Weights of a small GPT-style language model, trained from scratch on English Wikipedia: LayerNorm before each block, a variant of Adam for these matrices.
MLP neurons of a small language model. Each row is named by its layer, matrix (up: input weights) and neuron, and shows model dimensions 64-255. Each number is 128 + 24 x the weight over its row's rms, rounded and kept within 0 to 255. Numbers have three digits each.
Before each neuron's rows, "fires after" lists the tokens most often just before its 100 highest values on Wikipedia text that the model never trained on.

fires after: " p", " G", " ch", " P", " g", " "
L11.up729:170116155126102112127103120121117123142163130095121139138164169097106153120107144064131069113065104133120131146165139125128142157125083159117129114144131118076126120079128108098164133141127116095088159115125126153126172150149081171175116103139149105098108115150144105133123164122103143107155123127143110154143107099150142124109121135129106136123096149115160126139168126120123109124153144089153130151128144140150151113096112107136154111111118097131131120100135090096079105131160124124101152151128113136163145117149180090066138086117147144170119144132155151165152120130093083142

fires after: " p", " m", " P", " c", " t"
L16.up631:157157162094079137138122131118160117111110116121111162143119151132119150100142147101150142088094102119152093114126118129101109157146079148115156135138119120148140111125166118103133134169096112151119115125147093155145142134144118132124167153104118092134152075144123150133120145150122156131130091141126125106148146111112142153148088104087125155122144157156137176134144091112138150127120113134145152163200130166161089106128148156141189153043135094134138113151133120124124098127169118130148139149132140131139142136129118105068146138125125109118153151094119126138136118138090113100

fires after: " |", " (", "1", ";", " "
L18.up653:130095105132106122199112142131080141128139115129109133081110134142116135127101120113153127116141082104092085119115094102189141152149155111176125090095161144118114114178155137141148160157129132141107129142113100179135112118119106166137112131138130099138145142114143142177137123158145096146129084142157101152133102143169165149121164105136111153120106145105108123095167146120136143116107120093071134134159098136101132113133108109113117098195131119123132130118101111154108108131095110153159121144140134129109153131171144143109137103131086145121091133149113174144124103128093120142

fires after: " F", " P", " f", " p", "p", "ou"
L11.up555:173128154102124171163129141173159134138126116141090124101145138106103107101127116096082125112133137088135081108113130133114137178147093111119135123147111112137071138095134107144174147169113165132102103133141115148116099153124085156138144151132119105123138082192113132128137134138103103084122121161127100126151143092127143102142118142094086135123116148127143118158121072153137120106135126116160144191160148136090128114129081136130114108130156081114136124111108138119119105154136161156130131175131132162099152104177157105062100115105153098127142130112155173142134115127115133104

fires after: " |", "2", "1"
L18.up776:104132156126103144179112134145095093108112112127090178159132126134149125099078160087120142125132113123123144138110120149165118103131139123155137140114132092092103096141149149110118113137143105141125101184147158147167135167116112141146158133127089119183166159159138153146138131133140147151132115142126125118154110090151116114123125093114112116172112129132123105148135117102178110157113116106053140161090176159133118116112110098104165102166114159146136173139068085119128134119129149136162147097159144120133132107127114118056155113159095105121101130175138155143096072138148088118

fires after: " |", " ", "0", "1", "2"
L16.up825:106084138113113133148109121157178104140148116135139133118167121122086137160099170125146104085124132121099142127154099129161121109108130133155152117117131109127111085119142144154110166136113143150092141149147129107143082122110143172143148140088129144152139148124151197110120119158097122110156104106167144108152110122130171119120147089140128135081142150077139136106139121101171146126134131132106137145132114105113113123130094136101121105114127149131138139112076037155143133119161092110165145113084121115167125151160145163108124153145071124142114117153119158099130109141109130138

fires after: " United", " U", ".S", " N", " New", " San"
L9.up183:114135115088084113176136140135144132125146117104114217140127156120158156116111156101092112100133111105122107154157169131152107143114137125169172138077103078106145118111097137081138116141137121097115120139168095114127144130105094133129149147125143153136127093125144123148140112087155116117179115126142111166154114117111161153177135158179138130147134096128148130103119125159164127117116117145085146153151103145113114133141161108131171076104135120114114135123150140147129145147101142125161181087087098168125145167107111119123151148119147093094113186157132122141124123142129120110

fires after: " ", ".", " |", " (", " Center", "ay"
L18.up483:146130097154135169146105094131129103094174100122138167130134137139140114138093089153097102166097089131143096107097117123188135127139128160156120068145175141140150125115120146165132171162112120070085139109126119137142159137136111151156095134116103141100127155160137096119140099136115127133137125134161130142135115128117151121124147117126124130110093151113143134139135143106107133142126094147102122157153125161118152104118147146125171089190091131141075122142138083207101151147120099150151135109155108118147165102166140106161122101129152111136115136158127117140146105178150080107

fires after: ".", "3", "al", " ", "ah", " Cam"
L18.up592:150113117142101141110109115122141119117128111148088152108130113122106114098105107140096059101088160104148124107074110133162116146119137149130141144133112138106121142101152130129161131121114129113142137128150139130130139109105178124123124145090182160142112183160154112139200075137123154130157179123083090119151137156127144169137134070166157105120151149141134134103119125131116137147110164143121146159199114182156108072080117195116148128121138112145123096132129110142107120152117129135133149138149118126130115126134139084108137135126076117132126121137189155142097145155113112132

fires after: " N", " San", " U", " I", "N", " Pac"
L9.up992:139118107121078130111137168172137187119152080143126146144192122128094104127107122110105133142131167102133152122136165182100119159101080146139118113113100133143130136150097100118141115138103131126113094135168107116114110089129096122138151139129154133092104090159106108140156126136122167125128141140168095178097142172128147148115144127115135143116146133134123167100159087126127144168112116142143129146135108137142128126122166134130147105102097198098144150115140142153144130166121184139170171109139123130115111177158106133083136139081128077135131159129125138117110143123084113112

fires after: " s", " ", "-", " S", " p", " ("
L9.up855:107147113100112093177099137137177152123158138137152156121142145137127128136131115126140133071119115128130104136107170141152161139072126130130120146124152135088153126148097147107124137155122127087128113097093112117149178123126071141153093131093141102086107128127144118127129124105112150138107092100146105129114077123157130164131122126141123111124128114143160161127140119127198144143135132090140111137167156147131112131147113104155159078076135152141127148090142087148149149165169095149144142108109096116152172106143145114088155084098138098118116146132158146165132106171115091125

fires after: " |", " ", ";", " =", " B"
L19.up595:106122101155114151173071155128100113101130172114130155091140143129154119146103143138124148148133113112113141099119123121156083162139133113133111129106118173123124112150124130142143087123163144090149120125102126165147144137143112121134114161114099112118133149126096168141111156152159132111077105127175138127118104120143115171147158118137138115167113145137146139099118143114104171123122072169116139128136121179108128137085111112103146116084132149109087139133098132128085124148127181137158129126142152129127141165159170151084175107160095079098174148155158148148121127116112133112

fires after: " F", "d", "f", "ad", "ou"
L10.up357:152136137130140156141146117139102131119149127133122127116109137133109134102121124123103122118122169127154099120150100114110102160124131111081139113112116111113108120150104118150109122143137107077137132058139127114133150159133104135197162105117114105143138126154098145142139110103121107107077133123146099138152094104100095129121148128138159099103079115082173157118118087153148103128140147138111158136104155112107125114123126125106106063132132161136130135132129143127148152143151170138110146190074134156082120145127143135079121108150158110118138154122165151147140127120101114115